MLP neurons of a small language model. Each row is named by its layer, matrix (down: output weights) and neuron, and shows model dimensions 0-63. Each number is 128 + 32 x the weight over its row's rms, rounded and kept within 0 to 255. A neuron's up and down rows have the sign that makes its largest values positive.
After each neuron's rows, "fires before" lists the tokens most often just after its 100 highest values on Wikipedia text that the model never trained on. A number after a token or word is its count.

L10.down563 [118  75 126 141 106  90  97 144  89 101 161 156 126 129  46 127 179 145 163  35  51 123 153 114 163 136 130 189 146 156  93 124 103 114 132 158 159 162 127 167 161 131 196  89 129 149 186 103  75 137 181 135 138 142 163  71  98  82 123  95 101  83 130 120]
fires before: "-" 35, " " 10, "|" 9, ")\n" 9, " |" 5

L6.down1271 [ 89 140 121 182 123 127 114  92 165 105 186 153 117 140  99  90 127  78 119 108  78  91  72 141 159 125 122 130 145 102 188  88 126 157 164 168  85 126 107  78 104 100 190 113  87 143 172 184 125 120 146 119 140 135 142 126 140 123  97 143 103 128 162 132]
fires before: " " 50, " of" 9

L5.down614 [150  97 120  95 138 145  43 112  94  85 161 141 133  72 105 176 115 175 187 136  96  94 159 180 108  95 140 110 107 165 113  98 135 217 130 170 117 130 133 135 117 119 139 139 124 148 134 116 139  88 128 161 162 109 113  80 127 115 106 160 106  85 134 156]
fires before: " " 40, " Upl" 13, " —" 10

L5.down473 [135  85 121  99 145 148 149 139  86  91 136 117 162  78 129 125 172 111 119 169  89 120 126 116 119 140  89 121  81 114 153 163 136 151 134 144 132 110 115 103  83 135 128 113 188 151  94 112 125 176 137 100 171 161 100 157 115 178 133  95 126 148  92 131]
fires before: "===" 19, "-" 15, "==" 11, "The" 6, "|" 5, "In" 5

L10.down458 [176 122 110 110  89 113 130 163 120 137 109 138 128  79 122 120 124 126 103 176 172 121 143 144  91 117 127 152 118 154  97 128 164 168 155 102 142 168 201 117  98 161  85 128 150 115  62 221 176 130 132 182 164 160 150  82 123 196 139  44 190 136 148 121]
fires before: "0" 20, "5" 14, "1" 11, "8" 10, "3" 10, "6" 9

L10.down46 [108  93 100 134 126 114 114 133  55  86 172 140 128  93 108 181 123  92 183 146 121 105 141  78 135 160 130 173 113  79 146 102 123  97 115 122 134 133 117 112 135 161 146 153 143 160 148 116  94 140 175  93  95 178 124 114 165 137 155 106 139  92 111 133]
fires before: "19" 29, "20" 19, "|" 6, "97" 5, "|---|---|---|---|\n" 5

L8.down86 [113 129 126 119  77 162 146 135 117 114 120 133 126  72 136 136  36 117  85 132 153 151 104  99 115 177  73 157 172  73 116 131 105 193 132  96  81 194 199 130 126  80  69 146 172 109 159 136 108 154 156 156 105 124 157 142  91 144 131 109 124 135 142 102]
fires before: "0" 27, "5" 11, "7" 7, "6" 6

L8.down204 [136 117 110 116 118 150 148 146 121 124 101 110 106 137 116 114 169 143 109 102  89 180 125 141  85  54 101  92  98 162  35 152 112 135 154  84 155 150 109 125 163 158 149 143 105 115  81 136 103 128 138 125  99  47 100 109 137 133 106 115 168  80 119 168]
fires before: " " 61, "." 5, " November" 4, " August" 4, " June" 4

L2.down354 [116 125 148 117 130 112 151 108 133 149 114 115  98 100  45 128 143 152 101 174 189  89 145  87 105 172 152 106 160 131 138 162 129 116 116 140  97 107  85 107 109 148  63 170 219 199 158 135 121 101 160  99 143 187 130  78 128 138  98 143  77 139 114  98]
fires before: " " 86, " ." 6

L9.down417 [ 84 156 106 126 124 139 159 160 179 107 140 146 144 122  84 149 143 137 134 138  91 133 129 115 126 168 123 147 113 145 163 141 168 111  72 149 149  68  92 144 167 146 154  92  86 130 164 127 145 151 150 121 134 136 119 130 124 146 169 105  88 105 215 119]
fires before: " of" 37, " to" 19, " with" 5, " and" 5, " for" 4

L5.down1087 [129 160 149 122 180 137  36 124 150 124 156  78  97 159  84 167 103  79 136  96 118 165 156 167 152 161 120 108 144 103 130 125 136 126 139 145 150 129 110 125 177 155 162 102 107 120 101 101 130  77 161 131 105 128 143 120 203 121 118  85 143 148 150 120]
fires before: " " 24, "20" 20, ":" 7, " to" 6, "19" 6, " in" 4

L8.down826 [118  56 144  56 159  99 136  69 155 107  94 131 113 135 118 129 174 138 149 133  96 105 153 107  95 149  98 120 141 209 135 158 167 120 106 121  93 143 121 111 113 103 170 156 168 169 105 167 116 182 178  83 155 115 138 145  95 191  92 116 107 125 127 147]
fires before: "-" 60, "born" 19, "19" 5

L6.down1142 [188 185 115 160 118 124 171 113 152  77 134 109 149 136 137 154 129 161 109  96 124 158 101 107 154 180 106 153 158 116 122  92 164 109 143 103 146 127 126 113 135 125 120  89  74 111 178 155 117 169 179  61 167 180 115 176 101 117 131 110  94 129 106 142]
fires before: " of" 27, " to" 18, "==\n" 8, " from" 5, " |" 4, "," 4

L10.down237 [ 85 133 171 116  59 136 122 168 139 136 125  94  88 116  82  83  83 149 120 132  98 167 101 150  92 107 111 101 111 111 150  90 117 143  64 155 147  83  70  99 130 168 138 117  73 165 110 103 154  86 144 160 150 195  95 200 115 213  99 160 158 131 193 115]
fires before: " " 42, " to" 5, " for" 4

L8.down1062 [ 95 186 124  89 178 108 154 145 142 201 132 111 123 135  73 172 101  47 195 119  86  99 124 114 106 103 107 114 133 126 159 132  74 132 133 151 152 144 177  67 147 124 100 131  99 118 183 136 121  65 130  94  95 128 130 139 120 136 129 166 125 145 152  79]
fires before: "-" 61

L2.down456 [ 91 118 128  63 149 135 117  86 150 145 122 147 136 119 103 151 134 145 114 117 100 125 182 138 123 169 130 139  75 145  63 160 116 151  99 123 126 124 116 146 117 119 162 152 152 112 157  98 149 128 162  79 110 174  79  68 168 154 102 202 102  92 116 125]
fires before: " " 67, "10" 4

L2.down138 [135 120 147  81 137 121 146 145 126 152 132 122 100 119 160  83 129  92 126 149 201 142 186 138 113  66 107 129  44 130 154 105 106 112 111 115 119 158 123 133 105 119 129 115 131 159 136 142 131 110 149 121 139 167  90 114  86  97  90 166 105  55 127 159]
fires before: "," 22, " and" 17, "." 11, " (" 6, " of" 5, " |" 4

L6.down1099 [161 111 157 108 133 129  59 119 113 116 123 133 131 110 116 151 125 109 147 113 164 106 152 136 121 116 143 127 119 179  98  77 109  90 116 129 141 135 124  99 150 152 148 127 105 186  84 108 120 115  75 135 134 165 139 166 144 195 175 131 154 116  81 126]
fires before: "|" 41, "|---|---|---|---|\n" 12, " |" 9, " |\n" 7, "|---|---|---|---|---|\n" 4

L5.down947 [ 91 146 105 134 136 123 103 125 147 124 187 147 104 120  90 122 126  92  87 136 135 139 111 135 113 127 128  90 133 171 170 148  82 122  70 103 134 114 135 127 138  84 140 156 105 127 157 116  89 106 122 153 153 136 161 160 138 124 146 154  78 192 147 113]
fires before: " " 38, " of" 24, " was" 4

L5.down907 [136  84  97 124 117 184 177 103 114 137 141  85  79  91  60 167  92 158 125  96 148  89 111 109 114 100  67  68 118 141 128  77 146 143 103 126 198 110 129 135 105 171 111 152 130 119 136 160 125  60 164 174 174 141 134 102 109  55 168  99 111 121 144 120]
fires before: " " 53, ")" 4

L8.down680 [ 96  67 135 132 117  49 125 177 133 121 138 191 107 123 138 145 145 133 161 128 203 142 170 146 143  59 129 132 136 140 126 114  96 128 104 216 144 101 154 152 154 104 157 185 137 129 128 148 130 144 156 121 146 121 126 101  76  93 144 133  91 120 230  92]
fires before: "-" 53

L6.down178 [ 79 167 114 152 116  90 113 110 138 113 154  90 108 176 153 157  89  34 120 147 135 100 134 121  81 116 139  97 114 140 113  78  91 141 168 110 204 136 143 118 136  95 136 136 110 122  88 156 124  90 127 103 170 175 126  93 100  84 123 178 150 141  95 141]
fires before: " |" 26, "|" 9, "-" 7, "==" 4, "===" 4, " by" 4

L9.down639 [115 100 109 109 144 124 132 102 141  74 118 157 131 156 117  93 187 184 157 100  59 136 138 100 110 146 132 152  66 141 106  85 157 163 122 141 110 123 199 129  95 133 149 127 117 196 149  81  92 156 179  85 143  85 119 159 137 130  94 135 119 143 127 113]
fires before: "-" 85, " -" 7

L8.down855 [ 92  78 141 160  52  77 117 111 181 120 180 129 141 155  85 174  88  70 179 147 174  90 126  60 134  76 116 106 144 156 173  62 129  92 146 174 158 134 173  52 124 141 116  93 110 114 218 148 113 173 133 154 174 149 127 121 153 138 162 114 100 169 174 115]
fires before: " |" 45, " " 16, " Team" 6, " Pos" 5

L9.down446 [145 112 118 116 105 103  64 114 140 132 168  86 120 118 101 155 133  79  86 151  92 114  96 125 190 147  78 167 144  94 150 163  85  48 125  65 110  82 133 163  45 138 139 153 136 118 151  91 149 206  95 123 173 121 125 119 155 159 181 166  95 152 130 151]
fires before: ";" 55, ":" 20, " by" 9, " " 7, " |" 4

L10.down958 [113 138 129 102  86 128  95 151 175 131 125 105  94 108 181 187 112 114 123 150 156  91 105 163 127 178 131 168 175 141 154 175 108 174 130 181 157 159 185  62 109  76 103 122 154 159 146 116 118 203  33 194 151 132 108 129 159 181 185 137 119  78 112 121]
fires before: " ==\n" 15, "==\n" 13, " ==\n\n" 11, "\"" 9, "==\n\n" 8

L10.down15 [ 76 160  93 105 202  83 104 184 150 126 147 120 115 146 122 179 211 104 105 161  59  87 175 127 100 129 155 131 122 120  94 183 121 101 141 196  68 131 124  89  84 116 162 102 165 140 185 132  67 174 127 127 141 120 141 141 162 103 130 157 120  78 120 125]
fires before: "-" 72, " " 7

L9.down576 [128 132 166  87  66 138 168 122 100 149 108 135 184 124 138 107 175 147 122 113 177 133 117 112  95 130  89 121  75 102 142 186 172  89 117 159 105 181 115 168 139 181  68 138  95 128 144 127 177  91 170 174 119 113  68  73 142 133 120 110 137 140  87 120]
fires before: ")," 48, ")\n" 17, ")\n\n" 5, " (" 5, " |\n" 4

L8.down1096 [104 138 128 157  69 132 149 115 167 114 155  89 103 155 102 118 175 133  98 152 115 172 139 101 142 145 143  89 121 165 216 101 131 165 124 127 151  97 169 175 168 155 157 105 159 123 161  95 115 149  80 100 137  92 181 144 145 144 125 130 129 154 182 136]
fires before: " |" 22, "." 13, " of" 13, "2" 4, "0" 4

L9.down245 [152 132  86 123 104  98 118 128 100 145 161 161 107 118  68 123 151 153 149 169 145 175 137  69  99  98 112 128 159 110  88 193 146  96 178 110 177 164 104 164 172 101 168 148  85 157 175  79 103 138 126 111 136 111 150 143 127 176  93 141  97 109 119 111]
fires before: "." 51, " " 23, ":" 17

L10.down527 [147 137 123 115 127  95 122 161  97 138 126  99 106 145 142 129 164 118 115 119 131 160 120 114 151 185  61 144  85 126 114 124  52 193 100 116 141  97 148 170 111 142 107 127 108 112 141 130 151 177 182  64  91 136 132 125 153 110 107 136  32  90 172 188]
fires before: " by" 50, " in" 8, " to" 5, " on" 5, " for" 4, " as" 4

L6.down850 [128 101  93 149 153 107 118 161 106 139 145 136 123 125 102 179  97 138  72 123 162 166 145 132  98 181 102 109 139 110 127 187 134  87 130 124 162 100 140 103 127 121 168 108 179 140  82 108  90 101 125 139 148 161 149 163 203 110 129 101 126  64 132  91]
fires before: " " 29, "19" 15, "20" 5, " S" 4

L9.down1120 [146  99 102 133 130  89 139 177  59 132 176 130 112 121 110 132 105 175 111  96 156 150 153 144  95 153 128 127 124 134 169  99  67 133 166 103 112 139 139  90 119 122  92 166 144  80 104 134 122 119 134 103 153  86 118 167 140 165 142 104 156  96 133 133]
fires before: " " 48, "1" 18, "0" 13, "2" 6, "3" 5

L9.down282 [164  91 141  82 157 152 125 168 144 203 159 120 109 151 134 196 138 146 121 130  86 124 167  70  86 131 156 120  95 158 153 149 110 154 113 100  85  90 132 165 122 151 226 125 160 154 145 112 114 139 111 122 160 109 143 102 123 138  97 139 108  98 170 124]
fires before: " " 86, "," 8

L8.down1060 [119 136 138 121 128 117 125 160  97 205 119 120 101 120 103 154 177 151 175 136 105 138 107  97 214  97 182 137 140 142 122 148 123  54 148 190  87 131 123 116 150  79 118  95 129  90  99 113 151  55  96 105 146 140 132 113 114 130  92 168 121 104 133 125]
fires before: "-" 97

L6.down682 [116 101 106 106  93 110 130 154  86 102 177 156 109 151 127 114  78  87 140 140 104  49 144 137 183 142  76 124 138 124 128  48 114  86 111 153 130 201 131 104 109 102 102 173  95 105 136 133 134 140 119 120 136 155 120 135 110 158 151 132  89 178 169 156]
fires before: "19" 22, "18" 11, "20" 6, "14" 4, "93" 4, "12" 4

L6.down181 [ 82 136 129 112 139 157  89 111 115 130 168 132  79 136 106 231 121 145 188 135 173 125  88 142 104 144 109 104  89 141 139 108  85 116  89  53 148 113 124 108 143 197 207  81 142 154 124 124  97 174 134 143  94 145 151 109  73  89 182 135 133  97 138  28]
fires before: " " 33, " |" 27, "|" 6, " |\n" 5

L2.down578 [ 92 122 107  99  91 156 141 204  88 125  62 104 167 183  71 120  84 103 166 183 153  73  81  92 114 177  99 189  97 119 137 101  91 150  80 100 106 144 120 177 157 137 125 124 128 149 170 137 118  87 173 145 142 126 102  80 134 103 101 159 123 110 111 121]
fires before: ")," 20, ")" 13, ")\n" 10, ")\n\n" 6, "):" 4, ":" 4

L9.down616 [ 91 136  89 109 137  98 113 116 152 127 181 152 155 109  76 175 124 134 182 160 148 177  99  99  94  84 159  81 134 128  94 195 150 137 129 127  89  97 170  88 164 124 107  97 135 155 161 125 153 190  80 169  89 185 156 142 120 126 112  68 109 149 172 175]
fires before: " " 69, "adem" 4

L6.down301 [151 136 144 156 102 139 150 107 153  81 150 137 138 183 113 125 123  83 105 146 117 101 117 112  80 166 163 115  87 141  85 103 142 158 154 164 123 138 141 104  77 105 113 169 161 158 173 123 157 114 159 111 149 111  93 104 125 106  95 113 153 133 139 120]
fires before: "|" 70, "|---|---|---|---|\n" 9

L8.down1227 [129 144 139  54 148 102 121 121  89 165 174 119 152 139  74 159 185 151  63 133  49 128 133 106 130 114 146 112 138  69 128 137 155 158  56 104  82 142 129 141 105 108  83  94 141 101 110  76  60 106 112  87 136 105  69 175 106 157  98  92 115 117 155 164]
fires before: "," 50, " the" 13

L8.down672 [142 147  77 171 115 120  88 136 190  97 145 101  76 119 165 107 134 154  70 156 110 104 108 130 109 104  69 116 160 110 128 106 114 163  87 160 172 103 102 199  91 139 116 107  89 137 102 165 172 154 168  75 146  42 100 106  96  69 134 110 194  84 102 154]
fires before: "." 23, "," 15, ".\n\n" 11, " in" 5, " of" 5, " and" 5

L5.down393 [117 112 214 182 128 140  93 136 135 102  83 187 122 128 157 117  75 152 117  97  99 128  27 101 151 105 100 148 127 129 124  28 160 169 119 116 132 132  96 115 114 134  91 182 111 148 117 121 113 105 206  90 141  89 132 127 149 148 105 166  96  99 161 157]
fires before: "|" 86, " " 4

L2.down884 [131 161 189 120 167  89  54 103  66 137 106  83  60 165 181 131 179 105 144 164 173 110 100 197 129 192  86 131 149  92 131 167 102 104  70 138 140 159 128 188 163 123  80 149  69  98 112  90 149 166 152  94 158 142 163 161 105 157  95 161  72 156 138 142]
fires before: ":" 44, " " 6, " zone" 4, ")" 4

L10.down898 [168 213 141  86 131  95 102 155 143 137 122 108  65 162 177 100 101 129 194 123  92 127 109 107 166 144  98 170 111 126 103 110  43 127 112 142 101 130 184 185  84 169 114 152 154 134 167 136 122 142 130 128  98 147 103  62 127 157 156 133 130  56 107 169]
fires before: "." 26, "," 19, " in" 12, " and" 10, ".\n\n" 4

L2.down1004 [122 148 104 132 117 104 107 134 118 138 130 159  85  79 169 190 107 154 182 179 106 193 150 139 135 116 131 131 147  81 122 186  87 134 157 158 111 107 147 206 159  99 127  85 119 135 133 107 141 130 158 134  96 145 115 132 110 138 138 105 136  72 132 142]
fires before: "," 26, "–" 21, " –" 7, "." 5, "-" 4, ")\n" 4

L10.down1277 [150 167 149 116 110 113  85 194 170 112  77  63 114 125  87 143 111 145 104 150  92  96 109 124 139 162 108 144 102 136 131 146  87 149 158  99 111 149 156  77 205  98  54 143 185 137 155  97 128 182 109 140 164 135 124 127 168 126 187 168 143 114 148 153]
fires before: "," 18, "." 14, " in" 12, ".\n\n" 9, " for" 7, " and" 7

L6.down616 [124 144 171  84 158 127 105 106 151  43 119  81  65 137 114 178 148 126 180 110  98  91 135 200 115 135  95 136 116 111 109 112 131 107  92 126 128  93 160  90 142 128 148 125 117 123 122 151 173 129 105  73 118 143 144  97 157 180 110 167 127 161 190 131]
fires before: " " 39, " the" 15

L9.down36 [ 94 173 141 150 157 128 160 103 136 134 126  95 104 150  89 147 187 134  85 108  89  92 121  81  78 156 144 116 137 144  50 122 122 168 101 168 155 147 129 140 122 101 111  96 130 144 151 121 143 122 120  91 109 112 130 121 125 105 158 104  79  56 125  72]
fires before: "," 45, " |" 6, "." 5, "0" 4, "\n" 4

L2.down619 [ 91  59 110  76 126 152 166 105 157 106 136 111 127  92 122  61 157 135  96 161 142 140  95 122 127 111 142 124  58 182 137 154 140 124 107 155  89 119 150 144 167 146  73 163 157 149 108  55 150 161 209 158 138 169  99 174 146  93 111 146 145 127 146 135]
fires before: " " 50, "." 10, " |" 9, " ." 6, " \"" 4

L10.down924 [190 154 194 140 121 121 112 111 115  81 130 193 148 117 206 106 190 204 113 111 109 114 149 162  87 168 117 126 142 150  89 171  89 166 124 122 152  96 116 149  71 143 143 104  87 121  99 150 207 140 152 157 140 136 131 174 121  99  85 159 150 149  79 110]
fires before: "3" 23, "2" 13, "20" 8, "23" 7, "21" 6, "1" 6

L5.down78 [145 159 107 137 114  67 150 154 116 135 193  99 138 108  86  92 162  78 122 151 116 129 123 139  91  67 121 134 147 109 141  75  83 169  97  98 147 174 139  62 104 104  68 187 156 157 156 110 118 136 140  85 160 110 111 114 138 134 126 153  82 150 114 149]
fires before: "-" 55, " " 5, "9" 4, "." 4

L9.down31 [ 88 153 101 115 160  72 133 124  89 111 115 112 153 176 142 156 142 123  71 138  86 148  98 132 117 172  94 117 108 140 140 147 111 104 163 190 144  72 153 100  93 121  83 104  97  64  82 152  75 155 154 129 107 135 127 170  88 135  88 173  98 162 139 142]
fires before: " in" 23, " as" 21, " for" 12, " at" 6, " on" 4

L5.down939 [ 87  73 133  72 132  95  89 164 116 141 138  94 135 137 148 145 168 119 108 164 117 137 137 111  87 114  98 114 164 142 179 122 163 176 137 169  95 133 181 194 147 159 158  85 138 155  72 166 111  97 131 105 133 134 160  97 113 185 119 124  52 125 122 105]
fires before: "19" 13, "20" 13, " (" 8, "18" 6, ")" 6, "14" 4

L9.down365 [117 129 106  91  82 156  98 116 151 116  99  90 100 136  92  96 177 130 131 143 124 109 147  84 121 158 118  90 122 184 145 110 122 127  82  74 155 108 153  88 133 122 134  90 135 156 102 144 128  94 164 138 191 106 116 139 157 153 136 138 157 129 144  97]
fires before: " " 78, " |" 6

L9.down531 [157 130 145 136 139 157 176  99 115  52 111 115  90 170  70 140 174  85 104  85  68 168 118 141  64 107  98 132 150 122 148 100  64 114 130 124 129  96 159 122  79 151 152 150 177 105 129 104 100 107  94 140 141 109  93  83 120 125 180 115 113 129 116 124]
fires before: " |" 30, "," 18, " |\n" 11, ")\n" 10, ")" 5, "\n" 4

L9.down543 [107 108 143 161 166 164 106 116 118  91  97 176 121 105 155  86 120 166 108 168 115  93  82  91 168 123 194 135 133 141  61 118 173 131 111 168 105 142 131 192 161 161 112 133 128 156 134 188  86 187 156 138  43 115 170 139 146 106 171 168 131  87 149 158]
fires before: " " 47, " |\n" 5, "^{" 4

L6.down917 [145  63 120  84 113  81 103 113 113  49 142 132  79 117 149 134 118 139 124 135 128 147 147 124  80 131 140 185 107 110 105 118  88  98 123  24 108 110 128 101 109  88 133 129 171 175  98 141 116 192  98 150 132  84 131 157 159 125  91  80 123 125 134 123]
fires before: " " 40, "o" 25, "20" 12, " |" 7

L9.down460 [160 162 137 137 125 150 125 182 152  93 189 168 139  89 139 129  93 186 129 171 117 102 127  98  92  82  93 178 170 135 106  99 132 174  90 141 126 151  81 200 145 158 153 106 131 136  81 115 137 138 132 145 147  56 150  95  70 157  92 122  73 146 149  85]
fires before: "," 27, " to" 12, "." 9, " by" 5, ".\n\n" 4

L8.down221 [163 140 120 167 139 113 106 134 157 108 106  91  89 109 123  87 182 231 126 153 103 108 137  91 112 127  56 127  66 141 108  96 159 142 116 177  79 142  96  98  61 104  89 172 141 138  97 119 129 124 135  96 162  99 139 120 136 130  72  91 113  72 146 161]
fires before: " by" 27, " to" 13, " in" 12, "," 4

L5.down731 [108  84  94 125  94 171 120 132 157  62 132 121 157  97 112 150 146 176 191 147 176 121 112 174  91  83 147 125 186 139 162  71  94 118 159 189  56 122  55 126 176 117 102 164 137 132  84 100  90 107 144 125 140 133  84  63 159  66 117 126 226 152 166 111]
fires before: " a" 27, " an" 14, ":" 13, " " 5, " the" 4

L6.down360 [135 149 135 178 186 186 134 127 128 109 102 120 140 108 106 130 126 146 194 184 150 119  92 175 141 131 153 117  71 101 106 122  76 161  90 187  79 129  96 126 128  91 110 101 165 135 145  84  95 201 195 182  84 161 138 142  94 134 130 124 149 164 129 125]
fires before: " as" 45, " the" 12

L6.down437 [116  96 172 156 122 158 135 153 121  96 156  64  98  86 162 150  69 108 130 113 196 128 129 135 150 156 118 119 101 165  73 119 119 150 105 106 187 103  95  85 121 128 136 125 128 204 163 181  89 132 135 132  85 105 127  60 142  89 169 127 157  73 157 159]
fires before: " " 48, " |" 6, " ." 4

L6.down1147 [117  70 101 146 125 122 142 116  78 198 126 154 159  86 108 157 154 154 130 130 140 143 150 121  99 152 175  87 122 116 161 114 112 143 110  87 167 123 104 157 107 138 102 128 159 129 134  69  93 117  93 115 151 101 112 123 114 140 121 162 177  96 123 149]
fires before: " " 56, "," 8, " the" 4

L8.down1104 [134 136 137 150 122 129 167 192 131 139 149 110  86 108 105  88 132 122 114 175  96 140 143 131  84 101 126  93 140 125 110 147  71 113 115  93 161 109 126  70 131 134 163 104 125 151 137 123 144 119 100 118 113 138  87 151 131 127 155  92 141 165 140 133]
fires before: " " 26, "19" 25, "18" 7, "-" 4, "20" 4

L8.down627 [ 87 155 170  36  93 110 115 169 152  94 123 130  69 129 126 120 209 146 104 198 103 130  97  94 133 133 151 114 121 100 139 122 155 106 140 154 133 149 124 103 130 153 165 136  87 157 145 135 113  97 150 158 131  97 126 168 181 133 156 211 143 123 118 142]
fires before: "-" 58, " –" 7, " " 4

L6.down673 [ 74  70  88 130 104 155 172 196 209  74 151 103 184 136 154 132 150 158  96 145 172 156 124  82 120 147  92 152 102  93 170  84 104 170  76 107  86 137 140 147 166  97  94 180  92 132 127 168 110 147 160 173 140 166 148  82 134 123  95  88 182  73 134 161]
fires before: " (" 23, " |" 20, "1" 13, "0" 8, ")\n" 5, " |\n" 4

L10.down670 [125  84 118  71  97 146 187 115 149  67 162 138 161 145  95 140 128 103 149  91  91 123  88 117 103 130 150 146  56 139 123 127 125  89 141 168 126 164  87 144 173 184 103 167 109 152 119  93 174 163  88 143  93 133 148  65 110 159 179 147 144  96 121  75]
fires before: ";" 53, " |" 29

L8.down114 [142  89  88 125 143 132 134 157 238  92 125 103 139 122 108 101 180  84 158 139  98  96 122 112 153 106 111 142 103 118 106 106 178 108  82 142 115  86 143 168 111  88 152 214  93 144 114 111 122 131 155 141 128 161 140  11 141 166 120 144 163  74 146 161]
fires before: "." 17, " of" 13, ".\n\n" 12, "," 9, " in" 5, " is" 4

L10.down500 [133 132 128 127 113  84  94  67 102 183 167 113 134 179 165 157  91 120 120 109 135  59 199 109 139 137 116 147 160 115 163 128 155  78 112 144 133 150 108 161 133  93 156  32 130 112 126 153 125 104  97 152 157 101 128  76 113 133 128 133 133  85 134  97]
fires before: " States" 34, " Kingdom" 7, "and" 5, "ig" 4

L5.down175 [131 109 107 135 118 127 145  82 170 132 148 141 144  72 116  91 151 154 142 134 116 156 160 156 120 105 119  55 113 112 110 173 113 107 109  67 117  66 109 118 134 153 176 137 122 116 127 145 148 164 162 111 183  78 140  81 170 139 173 130 156 144 180  97]
fires before: " to" 57, " with" 10, "," 8

L2.down130 [ 72 121 114 113 139 144  87 117 142  89 157 136 101 112 146 126 134 119  79 107 131 118  91 184 135 184 179 132 130 120 126  87 126 143 159  97 122 109 182  78 129 139 144 165 148 151 123 109 122 127 133  87 117 119 153 132 128 139  75 141 174 113 177 116]
fires before: "-" 49, " " 11, "|" 8, " the" 5, "1" 5

L9.down517 [131 124 171 143 125 149 113 197  91 157 112 157 109 158  98 102 167 190 155 125 144 106 173 145 153 145 209 130 154 127  90 134 151 114 164  82 135 209 114  75  65 109  59 132 168 159 108 119 125 140  91 178  83 154 124 158 125 152 155 176 152 138 119 105]
fires before: " |" 45, " |\n" 6

L2.down420 [150 126 126 142 103 160  81  48 123 175 126 146  87 125 121  68 162 102 113 169 110 148 140 104  74 122  86  75 115 105  75 184 161  94 139 138 151 120 139 121 154 187 132 114 104 133 127 102 127 127 128 148 141 147 126 149 121 145 164  33 108 134 111 124]
fires before: " " 34, "," 17, "." 5, " in" 4, " after" 4

L9.down492 [ 88 114 120 111 121 141 149 173 123 100 108 171 144 133  89 112  99 155 113 110 128 161 160 151 137 109 158 117 153 102 122 199  88 111 188 123 133 154 118 110 144 112 114 135 144 163 144 145 130 134 171 154 125 131  89 169 196  85  98 106 125  91 167 137]
fires before: " |" 33, " June" 6, " December" 5, " February" 5, " January" 5

L6.down248 [143 171 163 127 221 162 123  93 115 130 159 184 118 203  75 165  98 138 140 139 137 172 119  92 159  82 162 135 153 144 108 142 130 168  75 166 118  94 141 104 133  88 177 100 145 165 140 117 126 193 141  46  92 184  63 109 139 173 183 134  53 123 121 118]
fires before: "-" 33, " " 31, " Succeeded" 4

L5.down143 [ 96 101 172 169  90 144 137 103 136  94 186 136 153  98 160 149  86 129  86 165 127 155  95 155 124 126  73  75  95  88 130 123  88 174 128 136 102 151 179 141 140 118 104 111  89 146  79 161 127 122 170 105 135 142 134  86 109 107 147  97  41 151 132 170]
fires before: " |" 39, ":" 18, "." 11, " |\n" 8

L9.down552 [170 115 122  86 157 134 105 100 103 115 114 123 116 103 198 142  80 130 122 169 168 136 149 128 118 118 135 139 177 115 139 104  47 129 150 147  86 122 151 175 130 134 113 126 137 134 130 110 170 118  65  90  97 147 120 111  82 125  98 105 117 105  85 234]
fires before: ")" 70, ")\n" 11, "–" 6, ");" 4

L9.down60 [107 151 134 197 126 130 141 163  97 109 120  95 179 116 176 129 134 128 125 158 116  94 170 187 151 124 119 107 112 104 114 151 144 152 145 175 115 115 139 104  68 129 114 162 174  95 100 100 202 136 172 108 115 149 118 140 140 116 150 113 131 145 183 107]
fires before: " " 23, "2" 15, "3" 8, "4" 4

L5.down362 [147  76 162 174 148 130 139  93 166  82 190 180  99 165  94 127  89  97 175 128  85 139 106 124  98 164   2 109  69  87  84 143  81 166 107 122 106 140 144 127 127 106  73 149 181 162 118 152  87  71 144 151 126 112 219 114 116 184 124 190  89 164 150 117]
fires before: " " 39, "00" 5, "n" 5, ":" 4